Weights of a small transformer language model: 6 heads of 64, RMSNorm before each block.
MLP neurons of a small language model. Each row is named by its layer, matrix (gate and up: input weights) and neuron, and shows model dimensions 96-223. Each number is 500 + 40 x the weight over its row's rms, rounded and kept within 0 to 999. Numbers have three digits each. A neuron's up and down rows have the sign that makes its largest values positive.
After each neuron's rows, "fires on" lists the tokens most often at its 100 highest values on Wikipedia text that the model never trained on.

L2.gate794:407514511476531490496506490538533507435476454486426469570561513426436458462440472470591479550505552569481463498460470535524547531480468534489550511462526406465498467450537516473483548467483466549480432541470456503515500518516459544479526435507470523595474512524499539459538513430468440456499476445474529554478568494462529546487531557511584514461483477490444547479498611522456546528500
L2.up794:489461534445478474557511495503509483406483450463435496571555564415511522508448474526539556540499554523516507486474483523539542460476482470493516512497530494495482460446552514482510545478482466518449476489475469500508506538563421551488515464463578555550546557526482566524528532438506486418471446470428497567475580526479482578511504496526607512481491465491444472463496526561480542493476
fires on: "\n", " The"

L2.gate209:518436493485563515460499511524457488441494465448458501500497572515496468499442433504554486514511582528553462473541475538504519436513515500486535537536493550571470463526558472516520481560475453522506447516513522563560483569557539519422471514505431523432558500525496550499499501479515467484506521452474512525552529533486483573431536449572492438480511493468461501532490458500548430465466
L2.up209:500476510551472509487490467438503491464516550528519443523548482473474482481521550458557472588457484483502494480451472484438534495498482540537492537468485550485593568495505561529485483589504520456555458495508548545521433485496571477508600490553504515431521519493496531471530425522504437513481489441522566493480539549504475411500602493482517493575477513438477504518524501539473420431486
fires on: " an", ".", " other", "==", " An", "An"

L2.gate396:521545453470437552548551502578469534570485542517519490491504456492424479397485501475468397513516494507458477498549445506496498546411461488572468512505466575509458472447436512503539528471505442522466467383500492500490509558475549499502569545493527513475446502541510511538564513459465452473510521453475491540472463474570531448438534503550516535509541535509523525463479488441479568459542
L2.up396:468495422552513464603512418451460472541491545484486538534476515461491497571456482537508475549418553529508513501471487519553521553556475518540454534417527532439516438472462416492466537475516491515444483452554513491537562481503507477489363494525466558460524590444458543551506488416439526500511491493492506513536505563498515458524480594435511479524538522484556536518534535500531446494560
fires on: "\n", " 2018", ".", "ard", " production", " film"

L2.gate981:470508450537491483555467560518530484499479482453480466512508493499534485487436553474468445508521515519495474562497475537572654478530510547455560451544556455533485479488559412472557483497464482480497538507429480490490512496581579506460515535472489485510489465492520477541482512577485397495543512429456465538515518461523500539405474466529490509478507439450433477489427545503479513522455
L2.up981:482539479557497418574501553488533518472447465526448445465472461557376504487526496392496467512475511511467468535481446467491516490483475503547540561452513484533447526479471443529461480508472449460491492544532528455468529576496474534478535437501525584542442461511491475440526499590524486517521507448518577554480571565551394556493480491479487510473508479501536482556504493434493582453403
fires on: " =", " to", " of", "-", " +", "th"

L2.gate464:495457490457533504525456491458525528469510474434502510576583543477536504443440473492485507422477497454487559477522514465486512495407496456482484482442450491452515535481535527597555451467451438517474509477481467485496538474594502510483485458531446474560490511516462501470581495473448527516475597514516506502484524495444515448541525514509458476490492521344495514430448410491525428549511
L2.up464:494414475486489528486497485489519444474548588468497506489502469483500514491477482476468511469405532490490517456524476433463522470480487414521482458511490433498478465401486456503534484514489437509513533434454449528457516452524498547518556433483482587505589482499462487514491468592523532530551515576476429450468481507481464492543497601501493467518508550461530534501467541526488469547506
fires on: ".", ":", " part", " one", " result", " years"

L2.gate579:520460484504477492444497514475522492529566465447488519469543611462496493452458453547526628601523520434533506475508481456525425482516555455605512548470510558532496492552509494485516511436505500556517561564452558483484543464497518467573548461470491524496464582514440562466453478492419522487487522485538440491548479565444457500420453547578520501507443550474484557537487443456422448557555
L2.up579:453500473476473467460418515539532468489591532422530477515520527537488467530553476462483493541526537520535517631449407449543569524491442485492513465471495510445530506469498590516587500531549412393496465483473486456457511495527491495525517482521491566485419459496494461510488538457533560436446479551491500454504435576452490538463437475494541450506460532508467407512531531468515478530524
fires on: ".", "ry", "er"

L2.gate864:515515527540464471466524486470431559490507536498463456482469449495516426445548478542432506523501514458449497544531428457432439444479483490525572511550594479500433477517497471496480489500486499489556501422498473453533466457520480557437575504513480525471464525530535476535474497527502473502543508495447497535485499520558525542497565440451481480517524443489536498506502548502435484473436
L2.up864:455527536492487446506537481489494521513499484472478498456498567497477550464512502508525405555534476466484481518518454558413471441536549471548550496440486557542503454472540489498516523509461520416506525491416532525529471460495486481514485486497502500419517474560496486525460443448487468431493480529511463452459486502509530546454446503543485559606519514545566531508527452582477448499478
fires on: " |", "d"

L2.gate297:499489520505519482484499493453484476552541472475489469548545498563590495488478531460514459564487471513520464454544439495454436506519528561452490422511444518505488499500471525495438589510455530528506504459598523558592527455573482528515445514551435514497545564523445522586563444487457467485485487502472509481492446461437473500448539508509525535475442530539407474482464438497519461439474
L2.up297:477521549511515463536493486450479506560479518486456520489550462515548517491545499515532522542530481454577424501430459543500546498413580485466557520479503531443495488534486474544526490449520431458536519529561486501577423529498514498509570503452515492538448560532531550509536540493506511456467471491450481550456495428537577481468492558439510472529510521581439553523450529479505541508497
fires on: " Home", " as", " Cup", " on", " round", " place"

L2.gate659:476468482501539500546470515461505502449427507473424459499499563435485447479436493477504536534523564535496440486516471537495523463438499478498522516531550482554449517461522522486492533498501434507502438471490412498489499451541470494445609466523501546434524520519471498563463526503473437507567530427459529534427550483513443611523496463516527490521494546483454615549477536562488507528531
L2.up659:501459508440517446521495530486480484386464452471461492514538526470518495475488472490574538541547549468529467489464429520536500359421479464450488542538540491518497467466545508530432501499477443511459436481475443502465510527539452522445570477497520519464540517541518516543496541485488460528554522496460498535475572501446471522536525388466575474526517483458456540516502562508482500488509
fires on: ".", "\n", "-"

L2.gate527:554438489534567516484459498539479473452523487385465482525601499451509484501569512432464532461498516557485482543445494562557533469470523549477511494467531505482544524433451459423450500479496481526487472463528502546579542423462545487477534545477415535566546453560478429540456469483521455540488519498527497464451540570533523510483446515537507568521600493407534587491419527540538556565470
L2.up527:488523481505492508524525524582473570521434486427536492482558504452483515534496546485535465489534430488492462513535519502473500506554419482551413396504483437501527460464415451412454490410501453471522470513456462502450507527455452476453473504431420521517594491443475547531483481467478484521500508515573474548514521529507547492533483472410520465448458490458478402539472493511565463542497
fires on: " of", "ing", " for", " with", "e"

L2.gate1034:486552537492504554487472482436499505413426499506430480433519536514505468445389548437498455614469536529541437473477498523514560472444495532450532483418509509536451511523575453524501481474391456530488500564505560447534495517570531504534518461545508475532562447460435522519527491460493502503432469467500476493522514462472555470508518443461563480458519510537461510439479573480542417537481
L2.up1034:432514535480508607492474465521539480467500506540514511534483495438474527434489546452479459483542522565551456525527393526462490573549496494516481558520532466490473544511483453509526551455525443573536476453463451576556490468456482427484489483519515454446582518461454515507585528560471475548450485510510496484508475446451479532501531606462508543486478517486479419483471498555584479479489
fires on: "\n"

L2.gate582:496444483520532506531477454509566472547494526503470523523432472516555522500469461424535467452477477521482493492473459454445463436494491507499497516528508481468482490538467462524576494542452515469466503546537505501497529430575499483519618488466526591471556467477487465483512493462498487524480530433451495539451502447474508558556514495533563496485475520523502516537464489491477436531478
L2.up582:538541582491561546518505531447468548508492528506525513580468559539476627465508511461474503509500488495515462525472571497438495551509484493560534542531510429486590590508545452468477543491443481502515490540563525517583500549547498554494568478400507556507425538485539523448591498454561445522510488469429524475549499507548524552495509503477435477456460496464429544505568435587467542509528
fires on: " |", " of", " Win"

L2.gate1066:527531574539483513515573496502498588526512433533551451488513508468489530473484445505460457584513474532541477490496483567519478492540590522509575450448471530464451523493573519482592492517531526487492499502520512481532525473491532506469477459519440544520541521517533496490467424535483472511527518532516502511423515452480503510491498508601510507444505556446481482567499610470535492426539
L2.up1066:517465493406501487521466488490498471430486495464487421462535526529502442521536496548461537498482511534581516483497424522454520464506521492573502509441512504475516539534534496444521546456471555483535510473464485442462568446490557477540505534545464495535483498549429459449509451516515572554460507520480508613501558502504516477506489560382471459491481558545523522470506426492559417462531
fires on: "re", " home", " Par", "par", " Centre", " Arena"

L2.gate407:502439514485501586486542545563526480507489412393481471423479546487525423512567466503487499539545561499499488480472490454532535485507488471512508507490494518509559398502556532469539469466500447494477471513483529462466485585490497526441533508422514448506478538554522544482503414562489449521613522458481534498503558615437544502524571477583570568526494511516479432446544489450518492477518
L2.up407:448449499452470527488508548501481477461570511495511523435443535456513466466441527526484508538487503510417535481489490462581520480510453498453499513450535541597523552514522475530626479457534547544460427579469539455551530573509532535546523534511524513463561480515578515537534502465533553490493546416575396482484513529516469468491548547513503540530430482499503496548574536566535525482463
fires on: "'", " up", " is", " was", "w"

L2.gate194:549487520508505513506473466527468509506494474491525512491384513510533488539530412474430591403474597540435487549501493440455515527482547539540529543479482539468489507506508513468452472513605539533552525486551486487494590531476513531473605579476521509474535495499415473484508474460435538537514552564422569486543550457523526471439480520503491455538583449491508565488479461474492481540519
L2.up194:422486458467492537469498510492492554521514455460480521468505435427417509427493478500443546485458531535534488406448466427501480462482567529526548504468500527587518478532522555508520480432514460446491568484455456463503512484526444546466484538491469559488536546514493594559541465511579521515511475591485522522494580488485464441481557496549562448431469489422522495505471500535411465571519
fires on: ",", ":"

L2.gate1140:426477484455538528501469557499525490523491458493485421510495517493497477556519455508547499431494560561499481506413461532529569521532444514408521442534498488584493485497520470493483575444558459471523457459520480534476505510489471518557507595450535569481527490470436482430549489483532493535521438511509484469490492609543498532570490507488524461483487435465473416524505470550482495463561
L2.up1140:499550488462369504500508466467480499471458535496493568400474519477513449485526397496566432488565520394511487472430480420501423529522480511562471471452547548479514499503506523507557565533566514492487510540479529539478465501503559525466469469517439572468495439593516533464582490475519528550416481518485505483544466509437475469471561447563452450490488546479426462593508464585460522518463
fires on: "==", " ==", "ed", "ist", " a"

L2.gate468:547499560538579445515428549520480457485488453486566501419535471406519503470517488499512518558467472441552456548439474525488521441520503529399466504445512493482530585547430465403475561500509491483540535484490503538488436493456559482538508494443505544496545563512453511464523514565509487603477492465486477517427461541472480547486436470455492531465529489544490460439476570410526466464454
L2.up468:518536442406536514547446454512565451452472433477512505525529558405547405447503468512573484544528465434478539496414444455522539470558500541484552499534492577544526531500482577503477446539479469554520529560425504507492503501514489469451487502459508504592525547443450554422446517549480449539495477532466489540548521536477469528422459444495495466506492480500472453515578496489474537497421
fires on: " L", "'", " of", "a", "e"

L2.gate151:480472487487551484532400476495514526525490451582503526530499473476461442513498516421464504476505545481473434482477570543539510430518498490489530516456490526520481463494547524504517490486484557474573520514458496468506511533544512499534574546452600527453478536497551557469553522529437459528579491473484507491526569503424495525480537561456534451549483453516543555470519501514469528487541
L2.up151:511481476517496527511508472544568505487569512528491515427501471450433523466456519527501420471516489482523492483496513506521529503587471463484528472485482526511487424438560490421504566522494568507482466445512429483454465524478520489500503494422533534541495505524548501464514481507559420537519441476479484484508549562471505519447590566507518520479444415498487458480485558521423524479554
fires on: "'", " |", " 1950", ":", " 1980"

L2.gate1010:511489558544517416471474469529491583507427474501531460485526520531480519477497523498516529470434446509545506499478495577450479501565510433551522501457462460507489533454520470503546623530462475537425468474523435561418501434485531500523488457508529461533531530548563506483469482599497453504541506546509492491471578520476497503524541542494569465499419507546461472481519533559502458464476
L2.up1010:532443511527477533465473455517500489435494543474449468563548431536573489477524453527487546528468464569510503478486495524545525496492469476489525542481514495448493516469479514607516508543527460499545518542455489518453532499474431576568472492548460445500505468453555557518501474471594566486536484445437451523470578503375486504493468523532484450468501578454529528566511432487495560542464
fires on: " as", "re", " As", "as", "As"

L2.gate113:511524542449508490527526469510522549522504518465499544516432466480556449488443490514498509530493482501541509550522528509474430513505510512491523464534460411585550543472548501529533490471526508527522477489535456498477534498533511501447484518387590458388557559424527526532513503539406471515524561529497527461478577507525519524505448536534499532539530580554545516486482487532419447462461
L2.up113:511585400513504490477495470427500513485471485513521524506506517488524495473456476408535442491449521530489533504484487435469512460591527473493524504478531529482542421447562474533449462457507472566460515465453513544506519538523444463538487511539479513478469484453391526495553541423537580537482555492494483512455527466427478500532500508443559575503511525551517470528486465579414514541539
fires on: "\n", ":", " |", " M"

L2.gate880:560484463482495480506481465477503485410487506459453500514464487468499505473487492460509509513529561543458495450496487556516548445470501488434518502472472519527521523497542471458453525471576509547485461444448446479499531548530502491463437544473501531434555490616466463506511520418490514388468467452538459507536492548498535439452542506529554538550493538372507461548484535479467523453521
L2.up880:533583519485459449482406487533466516558499555515490511447560493519459430531507486469471493520569491486500562468506567513523542509485518505455492494478425554513444533539582524455520499503528513614536480515478466538479521507472518477477445565484464524541587461445526545528439410506546554438481446489608440508511431562519543477510426453435513514495473472463518482462495461469528474556492
fires on: " to", " for", " into", ";", " with", " among"

L2.gate1249:512453486451472465522445542566476482526426481496500474444520486489455551521527583510528381535492503599536424504482440539524525495546433454541497472529517500588508546541592468477442467574459621484508437479510470501554501597523477568453498564509546457488463539534462511421564422505506487451480463462517496501492528495421481514491494456537496501528513422433437475512499521508449500443487
L2.up1249:514529516514469514565496580433587455472534546460465488513432473471484494460438453426532497553539466522486573528512536440564478546532495525530467462502518437504538464490509489484464530497492483532472510491528494495528498507473534488549541450438511521506450491543459526436436505493470474408479490529508519433478543488504554432553514532476494467505515546462474532531539477443476557509541
fires on: "==", " ==", "|---|", "|---|---|---|", "---|---|---|---|", " According"

L2.gate619:538490501447481541475434528546564502493552514448491455574544511531485493427409511517502475514643487495481529468499449561500475482456550500516508444559500453515481503432487569508464509563502507499503498408500517519488440472502559582526506488549448463510478514463462533442454561515522447522513577564517480563461479514542549438471476501507472463551462511538472556565544499461553551533523
L2.up619:503535531530445534469458549559526547576557523510442520437467466474460464494490524505504506588539469488522552528538562517471597507452478558495488523417511466472527515489425513508487593492513514473614491460498488494519482481438486507506437506481522508520444512509550428370438529566497446496502508474385536506397530447597490477408534524474472430584432535510515466433510489498477515522457
fires on: " end", " round", " place", " position", " Division", " part"

L2.gate937:553517484488475554524539495520490453455487511522474485428468532549523398490437480534476514541471533539494551503510464456492459431444506507520567487525526487569456492500472498528475472467511449503591500449512545410472467452533548524495528480591477537471531515504508506603490510456547490482594587543536442512458523509501530531520482430508500562536503508485585494428461484517509464493527
L2.up937:477416487540597555494462527508602510519509562543455535562529502522481491410516532569518464468437507488464486493517448531483506496444432536561489494534553557492529507483481499496500467526406516474526482531441485502482410509486601480565461599471453468414600484536543387523529544519545522498589561490487508488539548490528471455512491564562502527518546479500532469457506502510443466491504
fires on: "===", " for", " |", "th", " seat", " relegated"

L2.gate765:557512520514516528547482459477432462503472475521457528466467498441503530503543537558468534504537519544488543438493486504496522512467500549574495514493506491560495493506494550495510511548522465470476462551451511543470547511542552435498511484542411524507461482428478506567486460514569489478451524522494446455487465522478477528538415482426470522533454480486510483439488533493532501521428
L2.up765:467518497549446510565535385537476469493555480470390479421517548537422493513564529504519431513437515501547475542455505459544488542439553511492537470519573501494472450476513507516487453545420506486501474533520492467549527512452496537500449465531481410542418508519531514491499485435507514398482551466475465435553448510469517463490465548498515509502478444458503410555451544513505471512472
fires on: "ur", "er", " into", "u", " Chief", " later"

L2.gate186:513534578513496537505487437497508563490495499497509529590435504427392503518421509502574501444475467531502503520452464538558493536461530472452550472427439397467489507469456452563517489538430491457471475503482501515453498465482468507512455416532492422500517461460542467536504474467529466453485497526484484504435474426493489437461526514463567462440491472464458500505385547496505467520435
L2.up186:474489477562456496490473480408453530506468505472516452500510457498451521506479488487442490476460500441493463488461495524508489552486472524551547562419560520571548521540415483451460416459455509527505473430512491460518518469511516471473505479502516513403542529497512485474527456490510519484494575413450567476494490513483555535586500524471438469481515528461494448496429500496526596476488
fires on: " other", "'", "s", " more", "l", "in"

L2.gate523:491490456495469485496432497535503563446505497454487511513579468448478500508526487523519515511497537473517434535560548474502476485448502530468510526473557515456485576456453531437473479509556556535505462512491437483583516451491523565521518495552510500496487490489502437565476580470521452487478504466517484503444514495564456464509506469512565447525467565515480503516480465539493543547509
L2.up523:489477453490495519540566566510491460522497492505486500536507476498478525489462491546384423488475462581566554499468563521491556504509479492488508467475533483556509477486489502438440474517435552545458516482500485502485470502521541439438518479456464429508516493515487460457475537489537570562550512489495431466458504455513513469513459423525500509466533435366523472545464539596522470470493
fires on: " with", " for", " 4", " against", " and", " in"

L2.gate860:498493522488571425471494492508459521496453454454450487479472528510477540532446548488466477481455504506478468496439502524415430448502443446508497512492498575484547551533422510516496568459522473400483537563470496511477534473504481444516512529476436586425581458516548453507516485499509523446430481499490498457564459563526470490465435393414542448461507511495407513491518402521486491531523
L2.up860:471520599432484518550581468463550541563440488538451555612461582519546531494452488494493559513510499511476563556464508488425442546519475482450513571499507448471503484508504551483475492541485528525425444447469444494487493535478477541489531444547437499438544571587496492514502505505500564487504506453546516453579448411440432532494465463492485568465453565452478574477523408501497476481506
fires on: "==", "y", " of", " Department", " first"

L2.gate1079:493452552477485473500457590532495492483504475517543514488453522537558546456485467448493494545507572482488500520553515478495520519385492563410460542441472463545458541507448543490498517533641477505493536502527512544441530434499576502441553534445536481445525520433508420500488542481477505510479521528485520531466479508427493466473445530507483518437581525431546600523448474488501476528471
L2.up1079:524517499523569471558521521449476470483535546508528481480547495574503517472496438435514580464560525464515509507520466487531424470516529510545535519530496514502499483549530483521531504500533440576596532458442381548522468485478486546480525504461455505510531453483545523443580448573487537536512487490593527562514442540437506564497457428517480467471463536486467504441552515469504477461501
fires on: " more", " much", " less", " of", " little", " #"

L2.gate460:497510561519512510478548588497467439522484502518411468445473516430510518450477468422471485501445551515530511465547435535496530509469595445457536569455454471523439508498474475498529547581473424473481499413468462469450491482556463514572499492417465455505493536571536517443474440491545599464534492519485504513558460488608469443427486446482500472500540541504482516446430516477531491481469
L2.up460:520514482459484507571482436576503483544536511456503549496591498507555490532477530421520488528509441594512457470524403512535475497480529514438539456544542472478487499505505501492551494497461482456458475477463515553479483543489477518483483514586483536486533451463492486478456512487586492415489408538521450530469529488479512522424523548531528460505485427520472506415534467494519495412542
fires on: ",", "s", " its", " his", " their", "/"

L2.gate279:538505495550493488497588461454531558538437504525449537548553514426506473529449409496595515494528494470458537574463523518453601483475521553538442519516475457506486438548559506551494484470425476558500491462534484424497471473512495554481527487550470489524542508474522554520510499536552579476482520505496532426505476565444501507539573484488539525531561539433503541534475460498565470487476
L2.up279:489405463588559520533502532527459467563472551495459547578490546516489537518549486524550436507488463518495473495541543457476554471550460492484542557490517523524478499469549441471453556457522500524468513416561580517564483484427483538569539510417492500539551503510526447486463478594584497530519553495499469460503479519560501491517508515579514503555499487465494451469496429481447479529466
fires on: "s", " made", "ing", " also", " only", " makes"

L2.gate929:494459487526499509473484493534507587470473461489519428438470422529531527483537489548494520503474484454475488445475556572490499537532484458494480452530588503489478551505472511490503505532536506451530474478606514492571468439472486528491437491466519523510475546539540503452533451444544470525579552545506518532459486489495490453517555583519522510485516481510461495520491494539478544526493
L2.up929:503463538491497550410556542510540566475554463561423545461451510536514437460541473453566515559414507422446502538540524431499564547597525478460549532469448486492471561577483539508513438490528473552496558538468542503537531435489561490519506528535489496583487502518533476443475495458471564412500543544518498519458503536435521496512524492550482509501556488523464500489475442531468509478447
fires on: " as", "zar", " fire"

L2.gate923:498454574502582553564521467449491466443497527504516541554513482467487512522452542491508484421410560516467517473471459461465499438518470477562476473526436468454503440400544462491544502557490550492486485505481526501472472489443445495456490385495489530515526458532548523549567455501503497507524477506459529474514530579515551534469566508558557480521436517520509483530509480513494463472495
L2.up923:505481523546477491528426519469514497422531459464511503527518488425540442514538502600544492460457505462513522535522413526472585546482463520468472499442524552533382565481524550405509536575513543462510563470530499482487516525500487514500536511481473575521553494527491566501507490477605492525554489548499570621488498535522500498497515506511504561494466494503537509498497566441515477488475
fires on: " |", ")", ";", "d"

L2.gate153:539463477466492469530492507440468497407468539536449500556540494444429457545393494506555503457542450489464534539538477459517465451486465543483481546493499509571549531475468518516464555542496457479523444507522469529478535511517404488474547521444532515442542551514473587540501484500547454499551474440561476519465536502448524546487478491497570533520482513464529562449431512524504504503586
L2.up153:528542435456499538546461508427538502524538548481471548502451512437534537479425532475484576481509567572442505441500500473536479569463573493488490484492436507556577515483462489508503473497482461445498484526520450482492510475516505573510488482436458542461451587482517437503518447457416467513527488477479455524440487435517511447503482541526522468488540495515473557482509531521477536480574
fires on: " of", "s", " into", " only", " own", " same"

L2.gate1228:457412533476515436504455460566549442456455464461477517435428478528443524490481516464429527490411550551459420466482484518478471551510511584403565492534482473453514554511435473418487512549499549527526531511492537515458546534549557493411496467581421499381590440468458444484447535474499426475445552537472533513541514472518502516484561431561516475489514451484475426495466501586536444502508
L2.up1228:507413519472538454537439460518525528500501459551508495555583415508520478523438447494564482524448511476450535503438470498448501512515473503463507460489499538538425538528568447450538451509505473550545485511540505469492506421536573511506503463451502506531496457471520534501513504504438490432553500478518602566488503462480472610526531500447524528502456466570487428541458445499485490545448
fires on: " South", "d", "t", "th", "ul", " la"

L2.gate233:564439427531500487538433560421481502442520476585482498505548503471449478549393492476532468461526570521504430448436465540464502432492502528506542523545498547595538529543498534437505529482414526470445476519504518431415527503467575489518470517488434504526549619436535507510508506512478470462470483493482557465484442585579544540450442486406455453508470484425479454554496476554573499564484
L2.up233:509472527498464528497490484409538545503566529497534550492442490446499536472436515512533485480545566483490475450542480610468501456542512542510559528512545465594490503499474419541489425497527472473518525549473471486470527489419431469480499443487516527452542589531503472471515447525467480517478543478518516529509505500466498477548478516399514519444428497440484512574490503499502531552547
fires on: " of", " for", " raised"

L2.gate598:439507389528488530506548537552502488521444484534411524489381542489487503470458489473460508494436535529496481499565490493547560483538505462506507550462540506542516480532489374476503472607517487488420476438516507479570552450600483524514472509471485544508448586471522482433471421520490502593497488482419451509446482522491518488462506475507582510492512439492512489519485510513520466419541
L2.up598:510532564510497487500480470434459443467601519513495489526533434505529519528499467511503605484480482531508478588498519564576486473442484513486486510513479459477427541612484562428499504484506401491477541416523437574476410515425495513506525488471539512624485495568502509492498505517528520419505487508568502444511519519583537520416476479465477478523519512468503550514515470380528486492474
fires on: "==", " ==", ",", "===", "s"

L2.gate22:444533591522525557434519490584519557546541459564432530520547557477498512483508511524540499544521512553488461463469439442427466485521513421500454561489521489498531556486532508447494551402472503517483475486479488513512467531473433486482509489500518486543469520536480423498524454469512521512511550456458477422459500501522550524485556468530559550439582455458462559523493502568531573503540
L2.up22:518564499486480517468492487481435599545480509495573490556477452531564504508531503450458471514531518517467481491456572503508460524498477530529533513470582509514470450564414565540498483502567511496498414521501506481505549479476545500507477440518495493473485460564534545475570461578606522542510542451470431505454499469544549485483513519480516483582482540534560566470521556489537606492513
fires on: "'", " long", "b"

L2.gate1002:456469488479513501510545476425461509510464430473478536468487524495528445518475421420502511410504456495458488475489449463452486469500463557419473477540496521468469549549544484508505551460517470511478512522540470522479465508528524529554500417497510545483459516507565503484523443545442504523532493478583461501470528560451496561471447510463491516481457513521443542492518478447507443540474
L2.up1002:495552513519533558490521442485478563599519503467532532487537573463506447469501522506559513503625487471475417514555465538465540485544494518467491455471496504538485618508407475476571526462533475448505496489518492525481489466522501530512479531513498522502486463514500502489575470505453534459493418488501490502513463513427521496537515515519488490559476511546429521559491474495497526532534
fires on: " of", "'", "s", " |", "ing"

L2.gate733:527437512502486525553508490545454565505520423413473498540605524410447614413511468509498484501495511487509437478467575527495455467494482464423482462546569526546501516484514538454520558444528435506511459444507505522538472538489500522537401557492483489494481502563465462466493473464495496487536520627502509495403500483481516514487472557418520577523588530515434475527453467540539432447517
L2.up733:428476498428497414515493581473526435486492475495437501422543483498528506486506478432548468512568540507543555498488509511492455464488501437570458592491484524504494513506474440443477468462506563476491528533500516450489449440506575535529507467462489534548402436543461485487521522485462531486562453502492482494511461496515421479510510555465554482507453521531516444466506483436463477561537
fires on: "==", "===", " =="

L2.gate676:484418523503523447471544482496438485524549514529505444537574558582515431499488455553519526470448527596422495531519448541489535474462499533600479490523500459510471458514516506532487438527476438584510548559563435606553537467499438486479529485540510459466513497494568482572545441498525496422417515510503532484568529560528472574469456413480506550511539501466503508572478538534542516462406
L2.up676:479443439495544485526449489458481512420551531464546500486441510485483503527526617454510521436440523530543548510546497503554481458483504550439435542474499540467462545514460517457440532517540553527467450523396464548433560477470488476503473530470449543437553459494481481518464530469570520576491594585485489473495466492416513398480525544511479481501526555528449521494528546455488485518456
fires on: "ing", " have", "d"

L2.gate344:574492534453529442489481526505489520522449481521445516460482507484488528460469436477507563568491502530593502510526498512448522527433473535500453524458546499525499492532444468519463482497504488492535472498458550565472445478573424492508574480525511521519506519469484495447540497567556486552444447476502498463484532455494552497515453393484503509486477473484500515519520510529461436497507
L2.up344:543532482520520580491495540506516531455465627527479491471535448517469502473468397514436570467486490499570483468525523454400494588552528456477502480503576480451519521508449475579478413458505460493476557469564531509509503527554555534500522444436487460481485536466474410537530488557514616519453547450502466543455507496541497562557448484467538501450490567498536452506517491484517473492530
fires on: "|", ":", "\n", "):", " Born", " 4"

L2.gate1229:565515429506558549534478520459523446545479557515403485489465584494542502482471499418441566480444528489489481476502477486490474505490488507542520571477541486485555506460529519525426428462528488519452473454516513518460493542487475527448568480515488556483532581460495473548502472489475530524548488471468464437459527571488529496472494511460504484566526507450513522547444496554496475539454
L2.up1229:539485462542495538431491536442551438485571513422531445527494469446512499450506437477472511452486567539482466509513575469447402451526569566518506546515460421523506504423491499480482438553545509558498508498476504502528528492500528482468485504419486527477443491553545428469411409543502514555509602525465472513544526542489513539477460499425434483550478511469530499497490495529498469521530
fires on: " |", ":"

L2.gate51:452483538516497510509502470534494488439562453481452515498525516466496535515498536531487522474505484516498514532441508468559585541494525542469508515468476559463498517533475436500540486495597501447514534536439499483489535554430450476445503490584509558527512459504505510500470402525535540471473495563463492458568538532495468490495568461493571528508506439411528573509447581442495523545462
L2.up51:474400523566461434484462509516521483452546538505549456508535480532536524545524490522545552497435500567545545487432490473485504441438500542538547419476493456485499504582565529514474498528503502514525504488486530477513513452509529476547562515493496562558444548535455548469483586472440622439524505534382480488574516517539471521468472553445496519531470471462464478530546448577533460585450
fires on: "er", "d", "ll", "l", "r", "o"

L2.gate817:561498504505503475419541523497532472489437535462477499477528612540549489501418483482551499559520547458506476564449426501433521459489529454505536463548501440557474508512542493507488500465528506522495447497512491516437480513478491492493518484550470530483544518523530565459505554480526492478545495515446454488463479479436563492482391539534490482545475524475587468486484496552489446542545
L2.up817:540482440498525508515516533563551444496541521479435535562536501553483450519478514470509534547491524529531525516453511491519504475484570495538465456548458574547475469522447468479468598494526521495549478529488535542482578547500452473482496535548463536466518461511580548499436462520474538566554479565458476527450462519532511571388502450552557526487536508452493520528471516503572513561484
fires on: " |", "th"